config.toml
n_kv_head = 1
head_dim = 128
vocab_size = 8192
norm_eps = 1e-05
attn_scale = 0.0884
parallel_block = false
init_std_qkv = 0.0253
init_std_o = 0.0054
init_std_down = 0.0027
beta1 = 0.9
lr_head = 0.00601
dataset = "wikipedia_en"
MLP neurons of a small language model. Each row is named by its layer, matrix (gate and up: input weights) and neuron, and shows model dimensions 256-383. Each number is 128 + 32 x the weight over its row's rms, rounded and kept within 0 to 255. Numbers have three digits each. A neuron's up and down rows have the sign that makes its largest values positive.
A block is one neuron, or neurons of one layer that tend to fire together. Before each block is what it responds to, as a language model described it from the Wikipedia text at the highest values.

Mid-word fragment pieces. Short letter pieces in the middle of words split into several tokens, strongest on the c of "except", also "exe"cuting and "uncons"c"ious".
L7.gate6:153123103163112115122165098110105114077143121126099106162170104075189120114160089082078175091130105102188163126073090155208141123193139147168113149181096121152151157096110140148108131120154132134115137101114151108117125081117144115194056126115083132077141153144103109126108143086144121110120126086140097093087055093162129079118128093150137091118145108111086113076130129151139128100096
L7.up6:116156118181068158114089176117138142080201204158143157162084156147140161084128154114193110122065093141178126114075124177144138051107145151119125102106118091172165128078127184151145155138092101130084137127095127111084125120123138202157120206068107141198119082134155140118076135188077119113107166142136183158206105136154156144136183075180162172164129109126182126124127110135139161177132
L7.gate426:146161096197096128147162130119102089085132194131103170112110134183166122065143095134140158119144115144126164121109078155099165149174151139174109132112140123124115128159109116160148079123190149149153124102087120128139114126108069123107158129056108132085143145185137092131151119146156123090112143083124120119143093087148110141109106128096140115101168124121174160102147149103089132172110
L7.up426:111099110161178116148162125155132064111136085106129154143106150094084158142117136125138179173099117095074149153129119120120093164113090132135111133132082144117176166139115162137077128069147152148129069106107102127142088135115120124144140188150077175125098116099118116143129156167143106076100166125180074132152101158138157185150169105089106101098043104125125137101152123095135100164087
L7.gate454:125083169163144225146133139102122111100105150128067145171101142124051177136178131155100120185145159172093097088115100100102121106105124134128043164081157158122199175116142123075073143167077094119174144146163095166092117092121151137144080154182097167136134163114113156114136127116104161105146126150121133176093130159114144120110128131132117088118145127161185142121140124043064143121125
L7.up454:164140148171105174185171168149127110128129120164093112120122130157121122076206094087101072191142112085112142136150156164088090147146237147097200105133136135175085196124107227161109114133118152128157135123103130136156119115107175102104132128107112056078068109069115117128170159144126095062119121137093187135149114091087159143112193064093109074158165102142126147158115121092046173128164
L7.gate537:102146108175142067131077060106112098135133107085158159146071082119077142103167144066133074117126111128205118135145170083126109162134069163150117090115087182186168140207079143103146144127143200169188155166132180131162073138181086146129092108149111123098148183117160143097110173150113113091097181078112178121123122125149132098093140149121174061118087153138084136140159102149131128135127
L7.up537:144144143163163118138151070171156071169105125108092180127128089081148138122128167094143185164149154122124159170101115156125135159168092165120193134105110126155057171123126119109110123089152081142168114158119132126163111166228113105129131073146172158124110167133093129128178124149124143122124172071088123219131073143128137125074144133116094107120076136174157068145137100127163138121192
L7.gate633:066130116112141148180138148125121120126120213122067145060155068146111062120153098168108160086158147085149139140090125120143136100161182117135145119117106149110131117120126104163110108161114123147157076111051126137127038137129125121177111156175110126082103141137135155172067135166163104091069147155159124110132127160173142163151145111104122130094126188132191108134166237128158150139130
L7.up633:176157115142167132153119105180124142096099152128156119168151089124168076074120112148085166145142115163129122161052117218123137099121141155119111155125174131162153134132135180117216141137087130135133165109122168150134099099104121084131149129112068137169145153129112121152134112076086173052122146167125126127116070093137148137108136077133159113142141096146163070104112086111125134170104
L7.gate651:097145133157075146128106188113134117090124171141188138126148099171131126106144090150187181120117118085157153120124119117118151125081094145144126137127126189155137126114117139144104142138145106124111074069161138154128176200140107102099115148127100135133140188174107124107156118103090086163101104178146110132139148129110110171080132144142110082143076138158166085141141112081110127165102
L7.up651:135128193114148143063130170178175134166115166134100095179166140114134166166145090118109120179137123184165115158154132127159109187144093146132110127113084090109134145122069124140137152188151116096143097090109132119101069188161135109085119111138115145073116100139155172157100185124132093178116063093133147150136130147160075113184138151132162113088112149163155071127107144125139213134090
L7.gate1319:076118118117122093125109143122171072203143172138138178149132134133140121072089115186135157126129142205151129095187132166104108174116101135139155113110105155136105156119090171126126134095182213121120121157079142126155124135099110144154108216138078122096106179135146122119122133143184133155132145172079120075209092149151150112111137085098131171105129161068180086057126152130109166155112
L7.up1319:115127135101175120161101123120132117060125107120097110136111108060114172136111148118121127193193154109116173095143069109105134114094168108182172112147135137134080081145163071152123130122224154058122090153142199093110107067155133115175142163086128103117104176135088179085088138172146226158128162141156132144124154180055190094197099128110158148157166126173116118099117125166177110108131
L7.gate1414:189085089076123105131131109143071121131104180157120141099123101142120148138110163099141168106142105126067092136130085127139122161145178166093104165143162120105152101164129151110123074143172100151147108131112156143191132129119075100138148126166114188044165161162149127166113106160118167112113129167134112128105092118175127125079111135087153180188145150121152145084105123122150156128136
L7.up1414:147151139081135127108117147099128159088143119082168176116072171128143138106160123119120129125125077160130128141066131119086073106099088166122136179124117123159140175128155106187141066085128153122134036112183151145107160112063170145136096158146142154062154139134091113090156147104176140108098127158153079162180143148103115146111149049084080066127159126142109083131135120129152122136077

Second digit in numbers. Digit tokens right after a leading digit of 2 or more inside multi-digit numbers in tables, dates and ordinals, e.g. 3|9, 2|0|05, 5|7th.
L3.gate158:157118176160152196091085124121094112122118205097107194129111129141151132119155117128181125139154116133171072090135144093098154109130105136128119155133101146052096135092143125131072164143210137170125099111114236157146136128180163159130129106146186111067168156069138091118141143093099098123140097133093204075141129148071072171100137089085146178161111161179153113073134184157142148090132
L3.up158:099135136110126114164106117109084132100118144161070104097094092101159115125141144162162076099143133092066097124141085121118136111102140177130134105135162077137154166109142090090209151145151136134169142113165137140134121133123108138185162103186187085093078077065112143149082102135133133106053102131104101164115140106114156142108119107182138131115118154186154126094089139115158114146167

Initialisms and name letters. Single capital letters in dotted abbreviations, mostly the S of U.S. (also D.C., author initials like J. R.), plus name-initial letters and word-initial A/a.
L7.gate52:143130092114085144098164117150091149188136179120195176099136108124114163161183175112143123076150104084140154151175105158163171103088115144102129074120104106070117152145123146129109161133083103121160131129100120125127122092135111151167060110064116142174063122175098116110110162128125126079128074122171170024141127049175101070094085144117172085075087168171125175136097061088092108109091
L7.up52:134096099179200175093069161094119110129109167144113047147079106153155122111130095106068177096205132183102133109171071169102097176111066187066185113164107104141078148105084103097126103143140167153149100140084176077146093123160140156120087116050135169113138123134123130150059135083143081112131095080127129126089161111114140105119187123168163127129162079138164161146122125147122152142131
L7.gate201:137105087122139087130149152114133135113091122101114165119150104092169108120130043127168169125204162136208226145145143172129138112160126138103128107150102137170131137121211137078066146111106138126137178068085185179131087113075115133138074142151154158107056110136133128132130114118107163108125095144117151159178130092160112108087136133163094083120099063177142066147149125133085166164162
L7.up201:133086105130110118098097139161126133112123076126130179083133120094149168112149138071156143163135142139127096095181189167143115188135148128079146203134135096136129130103144125170126150138165154124124133062054122090116129055141110128147153181122140148138158169152110171125045150107128100100108096180115119132168116170128125132157169126143169098142139097088132118141153111124155131103132
L7.gate524:162094190128088139133183138069106143150100112174153120124130120157174151110138098133150121088117148118131148065099162144096146140083124135147119102077077167131112109118130140109153106172149178110154155077092144095157081124086151147139081120113119167114106091099135173078117161057086134136119144115151172094161125150126114068093137080087106141186117145144137141119147145192127136106118
L7.up524:136155169125048177142141209127156089121140092146100152123092173095109144128175138098164164157135180141082173103136143148123160117135128187145179143126132107117130143109154155141135134079091153138143087069137125129132130104150145151138144117098120144105074128130135077078113093141109158118143121139146081129109106120148121128113153060151128118143071143094053153144071119086112100090160
L7.gate678:105050110119064142083047060130173128142145112118072107155099170145161129134161122088144204103164162155170197150118106148072122111155095091105107140155068110079203139137141173121134163088157101091140119088174090185150075156123121228156094131158140158156106135183123160087145143118127101125117133107070109175129121136108092130101132100132083139114094152135128146134064115161114116084168
L7.up678:183115094110103173129127151093125219170104130138164159173132130105155149140096159131159132093141084127129194116128193182142163110102108108144119141156149109114112167089125077139120099096083144148120099072119140092135075140133129147158165130100157116135116077131152135178138109148138103134109086114095111165096079151105115097099202078134099152109138104135161127169143150197118143132127
L7.gate848:117098121104122098095123145196109181139074147085169153136126131142135208154167172104139183194164181160098134139144123156156160163123086088109087102114095122092125182118078132109090165048113118142126150098126118155145098093128088178149187171163129081121115071146136141146168070148141182114082139190147123163147171108113107137100143124162102136060090223156118123143123099171065084119174
L7.up848:115164099138137132112131123202113136104187088150209130128114168109128126112090158151120096174190179064203109101127087178167134108104136185170085052092108130200117122150110133064131193154110126100120188125122173082127103092124098147085091094105114136137181110083117132108173152143070160142135138116099117129170108164163194104112111116150117153109107091165188097143105143123144167166129
L7.gate869:143087146216156095135104102184131121079118117119123120220060154082151167113047130117152132107213153147116120157166130080107094111076096105114064159110139123115106151133145117091158129089114105146089181077134163105155147111097118139130106133127130159099111154175154128142112059146203110110115102134092192162148115109131067103113209129200081116093150151173151112050121129110112119144129
L7.up869:120155083144123121084134143086130166107063082106104127187058170122106119098129075120139118115166118133175178211131184187167152167142130116138091105114153157146136099134084112068111167119169128114166146080144135096100107125180054109132147155096164140098094140156131146104124079203088145138109120077137093142159144127097148128077139160171164096103137151155131148119102092124144146113112
L7.gate1001:154121125132153184077121090144090106098119119115161091129130087145112172154118123131069156097126102135119122142104101133139087174155109077134112158078112110096203067120114146119085067146132099135172168079054130130115119103153101101190165129184171169158117090192143182169143125125073102170133085137111110153118208092121142092080114120134073133131153132157141131124114081146150119098167
L7.up1001:180109143112207172111159110133100157141073061112151123131083157091093129118145108104081204158118102147122152104132227112098201161120180181121148107090108120080125088110147144162130118084163132177104173129097107134107131096091098136154144111152070082099153122128100160141128104191090117202196168132111136096113092132018101116120142164110112098128116109148131165101077099090153094086164
L7.gate1025:147083112101138153131168063141127169132115115147172098143056089103160139162125083078158130114173151159137183098158152161089130122142094097160145123126095153166151177146111123104164127168173154089166113102142169121125081121152160111138096114119119172097136133118142159136108166094067168161095111126120172131151151103090099120172119099135112209101117119138133185135110128180120166157119
L7.up1025:092091120141109171173152140149149123155123140141111119165134097136156142114122113138109143118144091157148152120151138139144114160100159097119139139126131149113149118146168169080062072199074138046186085088149128114128086112224112138127119140132141125178149140126163152189096086054166140141059105113130152079104127124149083129125117057188125125146156111153154171101073062143081122113071

Continuations after "as". Mainly the token right after "as"/"As", either a word piece (asthma, asset, Assist, Asylum) or the phrase "as of"; more weakly, mid-word pieces (bankruptcy, in-depth) and digits after "in".
L8.gate26:118166167108122155158130123076167103108188188151087113155124124122160107123154103110184168165163173153192144202121082100174066098046124172104142122059102182121138098114095133130174115127173184149094125105144183116082152139094190093152157135091058113136114161161060128122075091150089074158175132148106097118167095203106085142202198095117145057142148105099124099073150151124116107150083
L8.up26:130160114116092145153080144101154135172155142151079103142055097133178126153147072173099104163159159131150128159110130131144122126191133135131116167136192129146047138124117129106118123078110110133123080074174091129107155157088138178158123145102128138087098153151083054122113096166205087157123161150085065126118109145134139112121098108149121088095134099173102078135177180120058085097085
L8.gate295:110098122165086075137049136094183082156123087113139122106089114159141138158086085073111100170097140165197141173101120156102133111126144113148117123069107155174150170113153100053182103116138148150177082144132130079165145145169181139157145119150115107189142083137125129218138128128139158111105112132153135125130109160150102129139080117155157132092082124132118135115132169130102047103121
L8.up295:124137068110111091128116147113101100188118091136190143159108112087106137154100092109118173127136179180147102149190153152092145113160185106131148116103137132107064190067129127140128132094144138083116081100155165098180134121134071171124154106123104141116153121167136150174141177101159109159162127135137090132105089147169111154131105101090147164088084143191171130091133050156135128088176
L8.gate682:187104087151183088070175083170131161150099116165128119118066123164087129105089095064184181166152132100144144127133120162116140139104119105123130125147131159094200182136162147160162154111109185146105127117081151152173114151119081108105172165101121186107140125152172125137122088179216102112100078152093070162155103126133143062135121135143071111140145071119082153073094076131077064139090
L8.up682:101174152213160160137129133140079100164147137142086166068196072163114145127148123111137056155145147128151136140087099109094122137092141092147130155151172133193130133123105174175125107132109145097162107099136189098149092139112083173149151163087121176113058133129149156124141159107115123133112207091096118092154140145124119076123176128179144114151126082136072147118149189124124140208163
L8.gate723:108124133177169131123103097162125147090080147126108170142173166154127182086135185065135125168153128143083146142042155158140158116199112138110153149146169138107107123089113105136155123079128160127137051170116107129135194159188126169096045129122171132142111111144118087120108070135147117169135166173092160072089110083132155177107178170133172103105096129081000095187092125091068112200159
L8.up723:117132139132143145118130146153116165059154081123124159119172116160150130115171051116161118151139134123145206066101136061085139067126160166099130143129148118144083174140166129120168135112125076105135068104129125175147159142133115167172063083114150102075173090099154105128144120133095143149094130103149143113152095085150140131133143080114091132144177147141084181118143078098148100179161
L8.gate955:043167058128148153130074133105119100125125152136118096170133072122118134155112059124151156113058132124101102112132073097130078149128141123137101148125170143208110124135087102138178132079123134130133078115110112136150111133174141084180115108102173131161147136185148084169045180142132120119170119175160124146118167136162066132165141112168114141140159090103105117159117144128070139162125
L8.up955:131152136196162142163136134205115127130163092102102138128123122157145163155201082106049191186165112183168149117103135144156150160153155162150183118096136152115121162125099149116083126098138185119102072098133120125123166165122135110115100133153143117094121147116152161168139103117219092167105111078118160128134144084179119188104155091109114124117122164107140054115129140162088151155139
L8.gate989:131101135119100083136165081156175134135199133110170143105131120124066143144126108118129143181158121074119152117098127171152100152073099084173069102104126168249133131164154128130170090131095128096069069072133096145138122147147082163149117130062134103153130201141123098128124091164092143136093169144151126143128131132116136140163135092146119131092169050171156139103116062150105150115089
L8.up989:160111031162131077092141133112199083195136129148109164107154146144137091138136142049112120120090132145113118160134138026018155112132156105122117158128074112166131088080139058101096115110167145112149088130155031160124158220081138158163111137118204167147152111081107104098159130117115114146116120070149121075121144066156176131184137122107131152156146058104104129095145124102128129103160
L8.gate1040:153163141161101107093084183133081128190154082155136142093103141119103136078106098089133105149098099140123123122103105155100192122164153121138037119156133128177104106121162127132116216136094119140179129127187158139135170113130111171115124200116113118118191132088155122119102131217095177166165187206115110089134131091130133111153137129138203108124119141070127201149116149113141145106092
L8.up1040:154131159130119078135099125162117131155136076134100148134154152083124079069128115071114130158123084143106120152131148137166145131080147136145090191109065176181109103109145100104144181130117104109127054077152152138117186145094099144150112164198122160123135170141118069145138109164146143106142141137147120126120130212112107104141134156074188154117101143095158133148110106138087095102122
L8.gate1491:107152123104083123176103143154177068096153170123153101066072115095107076180145177101128100075109147180108146129108133106108121078090114036087107144073155069102074074136106086121086160159120079140150110100100117145120173153132051197114122061120162142133140133130195152145111140133168106072177116180150137110137163127133114100150100165137114149166153149082163168138150171141156174170105
L8.up1491:141130128158134145111116161163121076095152132128133090162169151134110152059096124086107166158145124148087119161082166105118127157150146081127109156128080078164176078110111121089141174115129129115112153075146139067158099135100112105181081112149163186093065153173121139136063197155113107114123147109192134195137119193135121171100179133171238154186112122168108145144137205120120162134130

Mid-word o-syllables. Word pieces inside longer words, mostly consonant+o syllables in names or rare terms, such as vo in televoting, bo in Turbo, mon in matrimonial.
L3.gate1149:115148132147107091184154118097161175134116165132177122080074201118089169119127129178097182088165205097136127097082109134108104117139117127098114126101100087093182145076089148135119166154125087116188119127105206143179104101184149155155120130151138116078153140157135116132101173131111096204085110148078112087107105191134143123103093117086136099122158150144156176158103089106092133165154
L3.up1149:164095120153086128130217118085128142195096146169138151094072153102044162129142096174130123137068131178107190051079173134128092102148143203109076102158090140194150123132101105130075168136196095098100107116146105124090131132106060153114170106154178141141130131137057124116176129164137107136091098154151166107090094118130119169147121152141084142108122127104158133147112058097112115086127

Later digits in numbers. Digits, usually the third, inside multi-digit numbers in tables and statistics (vote counts, lengths, populations), e.g. 29|9, 1,04|3, 30|0.
L7.gate619:108128131124057111108079145139090091130127118169067130109119061144141114100130128153106104092127154140165131179138160157150117083068139159164107085148155121118087094098139130144146054130084095163088130116134078137113121144212059190103105102097125136136187092101174107081121109101183092127166110166068167189118120114153088080110121146078089074091127116171119088124122138123134117084095
L7.up619:089143143102171150156135138100121146109103182181113132055201087145112082146162169106101135113155126061129123151126106093080145106066139137152055153109088166137158179131130124132103145143096092160143099079070142085108123152142148102179122105098132181165149143092157182147110150102144159167188157100121144098108124172063143178110201107131144106170125109182160138127192149182159120137132
L7.gate703:143167170094181135104100159155124126114134221135138131091125119207120088125155106117126098151113135151121142110191122119100106142071102100191075174129131114165091125127148141140180160181176183125141177106126123176162122112155120136150139134103153154061080154118138141094172115137109122112118125094096119046075080114153136165080095116102100120115144152117166158151147136132148122121161
L7.up703:143140161149098088114142169144119154158139120118083155151086135136142108145138163122110115071222111109139131201142155095133122044181153130127161113105109084136117069136113117169135163098081089185055126091192111076078126110128135106096129109131172085190133167194125132141134133100113107124166103098115181068136136104105096173139152135129118144100117138115102108119097196102152067138122
L7.gate907:128107101127101161155115147164103142146154190139159121084171118113091118122116093193125078128139116130168143102089161144138115120102114093097104143069151113162110093037181137087130203095093172123057077105141149150162083103142091141155108117122128146075092120116107167144139129077083116113128089128116121169138178115115133126121085151063185175129141096134182146190101140124160177160190
L7.up907:182116119123175075106088112137097105126139137115138098167094109121090147132136147156089091196082143107067124170109125099133123163054105177132077102103178156070121138096108135056101131142134166156102067157140159117125130146112112114056110052186091172111140174100132074137110128171121112135143115137104148163131161164084133137130150192129150110165123154144108105115106107156162125071154
L7.gate955:094166117136173114112162131149138141137212151104133137141131115111104074175136165134120130128143127130192124180151098114136103110069149164165113095109200137078110102150118123173103120142142106126109126038121191128113137155115107163137110131184107120154179156187115135161118192132083196120145182138140172097169157060178057215104140103201153131052163078039128145094127140103094125145096
L7.up955:140146096206124118145112172110140130122118137122073179159100139162131085166096139109088129144096165100164144160086182123133167130072241188164139061128161085124078120131102150110121204100085110096117088244172156158100124160142132139088126148093115181151165095135099132134150114108113163104153181145094126126176153126124149147120131169096112124110069114133119090169079143134142126139153
L7.gate977:089149048134119143129188148157132139168119137161065138128057102134077111100169125144134131150120115112196117169088156144062134165114111115156119111155146085137121111115163161142122175159099122190111206184080121109148142080061102144124104127186131092109109130118116135113149120149160109113129157142160158136068082102123156128100134134152175080122163172152126120109116141192109144138098
L7.up977:096117087165102103194162164152102170126096132141102110143155150129098105099123212183145093134158143093156144123077093122201187154082138094172110111155111092164108165101142153089154119137186182078153068061113157153161117113106074147180116106041147106181120138086186141173090169136115118155156120129136203084120129137092142127115091077102187085125167108109148131103102180138110104091130
L7.gate1069:131151143120115183139143110096159107124135129177162107141093090141127106199120098160147089063089138130115149154100132139121075109126066055198156078152139137126132090180178155199094154104114048145118155152151202124107133089097120148098122133099079196100107165112099135061125204113085146114095162128119148069129121131125166142108103130108170160102176093087126194136098167143174135159145
L7.up1069:155079067094121162144113052089158120128070132135108152129115112155110148149099145117135094095058091093146133111096140125061118147123076107170145139143109145123072091134175137144129063073138143133114135134142179090092048141160078164145075158151159150120102134149130146149119172121125131107119129099140158119076156129113128128180154173152091129148057131130142136114120156169121102135184
L7.gate1233:175133143079156102105157178105143109071147135184134080139112132116118110159147177068084131074103163145180084098107149174098154155133171117157053049113122101118176093150157133072159169182105127095139156168160119079103093122091151173108150114090148167186115161143089111121117170103047174164118082121072126183182129074115135117153101117083136148161094143112092147166131158157120145158121
L7.up1233:109178123060123143126080136105132057134133102116157154171158098165218088158136078107150132124106128131136144105112140117166151159039150154135126110128160108084075233125147135094113132094171150153097153085126204161152180093088142216126119189084141167062083101110199064105135181136126121145119115169078189114143164174131070168057109081101143172105058128099163131142102125161137151155163
L7.gate1408:093124175103113116060083151113123100085181169098132127063117118130071147102088114092177098127147120120139130134201078135167098158132150105138180029141111132122153136140147163070159147179127130133148128170083135111136068092150156171147105132152170146143092138060116112181123169151156185115178122128122146161129093150158112107126141111075154144128105126126107141203116122100153105114145
L7.up1408:179143145144064113161113130097111165094093120128145166106137090141206087105117204103104182089181079111096154114147158134096107113120102123123079084104109077121111104138155198090160141124062192117177129108088104131092122165107119087070167140094124130088127096170147098159146133051063142140095077103097171089189151136112114113120131112122104161104092116118149168101184124125157157118085

Ellipsis middle dots. The middle dot of a spaced ellipsis (". . ."), plus word-initial capitals or fragments right after a period or quote, as in "Apple, S.O.S, c. 1500".
L8.gate205:149146053131109079101116103096078092098139099172161134162134138107195182076167164063164150080160090135142147163124157145076127123175095102196126144151123127147131173143104096151124139147145143082115147075100129152152151125147161147097148149117161200085087134090181103114120116171179091105144164111147207142173100113176090058182107103076124165120131107104086130109153151154160050129097
L8.up205:173079109095124125222117106135108132180105081123141090132154125204168136180128214121168225158143173154097107131152152133145121122094115162122135100165208142102106197168126150134052072132127104167140099134114086105170182173111124119110095129151193115117112047136145182077086110108162121166147202123124179129148152121143116141098084109130094091120146128106091148096145120157147136173097
L8.gate222:099120109168114083129079169128129180099145080104149108073136131134150159072125131090138131147191146121103174149104148178113127119094134119144114109180116134088109135103125093121053134122078154117138158103145134114171140127110082110128113138143172120185096073129067058069098127135054124143044153118172142115150132172160106159116109143113156151101100132117161153135127090159105101098132
L8.up222:112083136140163071148136150159105185084115119127173102124134130112176064159122087142122191151138104115116117165168144156096141144069140125082141111069098151150138130108176152022138075120116168125075138164147154070136085094104132112138177092127159137077105088118135174121150148113106095100088074173085144119111155099095117093166130165153145109114071094221158173164147099109136140082114
L8.gate286:118153161101112093168144133139184182071082095121117164071187149127173117147158152108131105136176170088120174140157142162160121122131123102163121155146151110086158140154122189198137136152121146147074099076147119087066181146148091089108179180145135150127099177139123171111121157098104196165159133194102125095118116100117124137140075134164156141122128118153103125137114094070101105087035
L8.up286:104195146105114145116093165131144024124120123118145181134096126145153134087114170094101168063143103095161170141136213132098173182148157109100116105153113151172132115106111108131160106068139121093148109073126108098065157098124136133164142127121097138141109125123122129181143126115117139145102213141132128114131146096119075107078141065182090110071125181154047112156131068147158132068080
L8.gate435:097086107117157131184129102116166128091047113103144102111185160098166078139122123103051134020196155135192097187101118135094113163142153182101136091184111099117122174125086145120146085152077142149122155117129126201160116099083189087119064132103107091098134077095183119123103109120152130230124085133094138138126123102154081153118119123104151089132160151119129167090114168118094105112147
L8.up435:110151096137115091110170103135127131148094102118133141122110161116095136102184124064076149093167142166170209110103138114189166112151151121101114057115114143136135122142137072114114092175086122136154113103162142163153126129068123156094135215145100144077068090123140159107113116168134186148132129090081120108151056099130131065111175124091151147099123146154139153141097142135158137121103
L8.gate445:137179182157107178154102100111157165070055100106149141119025206144164100114121085096126162191135139106166107117144137150127170090105142123098100140147143199105098141115142068101106103134171112085166090098129174131122117064178122116148123118090085104064116146132118149127111127145124151144114166066117096140101132144158092171142143106117098130130096138160102139106166201078178115175091
L8.up445:084148089159077146080141116120115093154127131148142147096142101089089114108106157037093059149141146137127118216118176151115155210123110104102143135131135146157141116092111111124153177140150138147138137114135100165143123120152120108144137181124109142088140126124155137114124137150140095140100148164085134161186116112144143145127140093117134144058085134121089126181115199156110085089113
L8.gate924:115195153089118130127119134156097175123136082146157140130102177120155129121087156110108112116162095106111131113062128114172099146076089105157135116090185159115148137098148143118147069146143123129120118049116124107157108064145084091131130146117096171143081156171079154126103171104113116179103143081122088167184147198119182187167161134086175090150154113154104178122149101108143047166193
L8.up924:175137136153125110095132121056125118154105135112171166062145133109159055106110112084168124111140123170212095140116175161117160139067115133166101104105125171093118081145123134115174137083044099148075112060124049147113124103148134098108164059138134145150147150191157136079157115167101149217120094104107083117113154145190111116092130188158157054129103143155159123125118087121143138117126
L8.gate1308:117118156166110141037131147157091147088097104056121131128126167094164143076116141136087179146179167151126134134162195139115160136142086138121153125136109136133142234189092159083119118091132120117139146088128104152148142128152126134102099125094125131118145155145073157140075153171114132162111131091123169118135164149148116139081143143147096136127032088127110148113179123114088113130072
L8.up1308:149066089156122159110128161112146137118116121165163152181038167100148138096135112083172203131129153132125149129163122097098140183139121103150127096142122141140161155162148077113175126147168169101081114102085113083134139074117057114142129142137117154124087107166123099142120147150097157209151137095111140166172146098135164182092133150190161122058153152179106082098168164150095088151104
L8.gate1331:057124137095119082126107128128131128181071086128104095170157114142169110104158075104123118101166185086153165127199121080128118104085106101164187125133126089100095140136085122110156054092128120128166177100156146115181203139130085135187176187143155150143098125111185131144145110132128151194106143152130124129158125110157078148095117115109166181086083172165113138108126090154127144142114
L8.up1331:198132117189118139197126097121157119109147151132111112099159120144183102110153104103128090127109066156164105151152184143148164149153125124103202122110114203155101159174080158073166092166151125133129156136123107110149157154120162137158107119137103180171140147154123137121153142184234076111165141125119113141112132115180161142139103153140117150156060118117101127186136129156129107088133

Count number digits. Digit tokens, often the second digit, in numbers counting things like games, members or appearances (played in 110 games, 44 members); also spelled numbers like ten, Seven.
L8.gate5:106113135158139169081110118106118157132137181189126135115144071138142140137123181075113094146084152113109146140152139141110096173114115076155150109120126090101080166150106077130142174140124091155154117163182133117122166083140132123109193071164116172168068059079164081079209167175103170080115097130053131045124127130128145122098173134139131162084135163158147113102124100097123119102159
L8.up5:150178115181130178071112118109137110118146072137160107124138020131125129117131134120110121121115111132112135189152106174143114105117131154159130158084106155052146109142168166143126148199137111117164164145109151080121101113101152158129178138161061113112084130128122130111096182149159155052118120147112120135117118089128117191135081146146174115182079101109150074180110129099114151118097
L8.gate240:127103139085183116153136092138096106127179067157104166106110106147138135132166164089160136169135127089094085066082099102142182146077125112131160100103098102037131142174206116154145126080135105124061109121161112127108121138070134168079120108144096146101096138054161093091191185151090138137178141134098120148111130123123133097141112139170120100165144142112149129100147096176155141088173
L8.up240:125141181124135192137105114080134084146165153137070125166225111154183121131191167153107137055153116142088162128127124132128088158116141134112142113167091158102149150131163068128128116119075111126143053086156123140146125136180120095128136150125110120100108148092196113121146170060132149175147109107138096165155132127115116101110171150134094130096135137100111080110153106147160103194169
L8.gate472:108170175097114110081092128124131112154166110118187117075082126079149118100172144124109124062175097150145136120124098165110151143066080139154163108165108068117176091137141135141117163162115127132147143145194133159151097054106148177158104180066158124130111084117124196153159160172118111054154161138104105146154115133103132079149152140163080143078090158133126150144052149198138088083155
L8.up472:083100109138081074092149124194063128136147095123145109089144175185193137180139155112160146066107127093083122131137138151096146088102102074100185064091107129166028116119156090088154139122106108091073125128100130117143190152098095141097043162149209055088088108099094086119134118116103115083079109112141174086151139135186118140136145129119137217136153178105091132131092109195166104119130
L8.gate530:085118164127088144132136058127159125165121125181139086137096125144161113197122083104102096183123085100154136116151144135190093154089124155137165170074184119152104084105072115139105140200155053145109155136137146107094125090156088121099071072157146138077091130119078092195073061098146159144175169140119097115130159121075137122119150106142068042088064128122083164144142133159132144139085
L8.up530:121105114157170167125153146113078153091149148118101150144189090081160088123127152152116119164093094120104103145129030134125118115157125117135117116067153145135109077114111072142051133161117127189135114137161139100115039126137093145127084128145140123096068166130135131123120029119125135145100114120110094070140082109132186134150143098084095141104104166080111152135141162083200137178116
L8.gate691:079122143123130119029112151162175077143193159155093131142095101133116082142051108066128127084127120150141131142155141126149122171135096126139164070165131085049102128129121212113124190114078113225094104158104112159154135135124158174086122037087207099090111144198147154131145119129046163126142114124102100122116134118141166131179122141088153149143094118131173120140136141131142092107197
L8.up691:156122142105099143145065157155099150129110141055134121103091154198083138122108141139120149125145124145072084131096154129158081176153106170106192161127143121056182076109133175120202122095150075132128184100115104121118114151099166096045087078118079123113142105129107175125155114121183113094106126162085147135131131078120164175166083081166078094125161157136095073137166104171125108145149
L8.gate743:117118149134111154105092137125152159122184062136161139136130052114149017156127142115099133083100108091167133157147136110089086171136119114148157110143158132101107088119124171126106138058120156158063137122085094157141125092120126154117114099079153140092109155098141089079089124099090138141181186134125138113175122101164106170172108127078120065159076180122159080102135099121181108134154
L8.up743:120151213159140122120155152131131154071128128105157146134110100129091168114157120135106104124129076122054064149110158141122152126138149117098153122086102148085089079097145144099111152153115088144143155197091037135124049129100119142094108195151137196138168061106152146139125086105147134149119150108117088057143120093120117161143130131134129122173156120093142115098111147111164119133135
L8.gate1199:114176099165092179084183138102146089126104124191112141116075053140123164114136117147175168178075117119108107139096125203149141141103111210160102128094119094184118120138146125155097153089156143123080125106146175121148103137068068136129146138116138150111156106174138111153096145163116131161086156148084073091145123091164143140118140079093169151166137154113112192127069181154143146154115
L8.up1199:168083102139165151154099146073085121145117162181172093102131121111099125126124157139108103157079122113152096033132158234134143140080140152087077097079115118093137157134140113100115125151134116141132121103113127109084128105084135170116117140131105191121127138171085153089054089127109138114140111197119106145166179128172147169145153146154155137135027156124171130134151167129103113156118
L8.gate1448:133131158110179130112146195105125103145144123170104163172117165109118137118142161170145114099078115113156135114200147141166092130154075166139165155100093104120083102153196133111190139149116086105092136132092131125140067108169115110099165114055114178130080165133171108148171116164050168122168124136132161157141175104108150127093195171145103186100174147125158205148106192097129139135066
L8.up1448:105066165119120182131145066103100114094133117162098171095174129142174161190116129127139141117163173077107147102111130103094152148098130132101187122127086124098116098133196114178161105095108098154154111123080119094129145162093119154149214113159096095147149146137142055126099204128078117126125162098084080107146162127086096164146124097121140111163118173125122138179135117141178199182156

Mid-word c/ct fragments. Short consonant fragments, mostly c, ct, C or St, split off at the start or middle of a word, as in ex|c|ept, over|c|rowding, dysfun|ct|ionality, C|apitol.
L3.gate941:160096084132172130125126139140130143090123111135132147124175120141138142089111113092138142115199077142113168150120110105122091138144113095129125127172138159131134132207133176109106074127105139119097121163149139151139141122144093117144101187140084156100119163144120085130173165120160098218195171118121141122177093133162143147142111085140125146131136131123133147112147105124125143096164
L3.up941:106122130115108107130163097143205172120133147156128147188081184141116066100114103162109128143108158164172163093154135105123123144082168160141102199137074125131121155100158147110109135129103145142179138081153104122153180174120109111096172122123098154103195115132166128091092137125107135081180103092126082097059115132086144126159124122120076143092128167123145122090077150089203167126102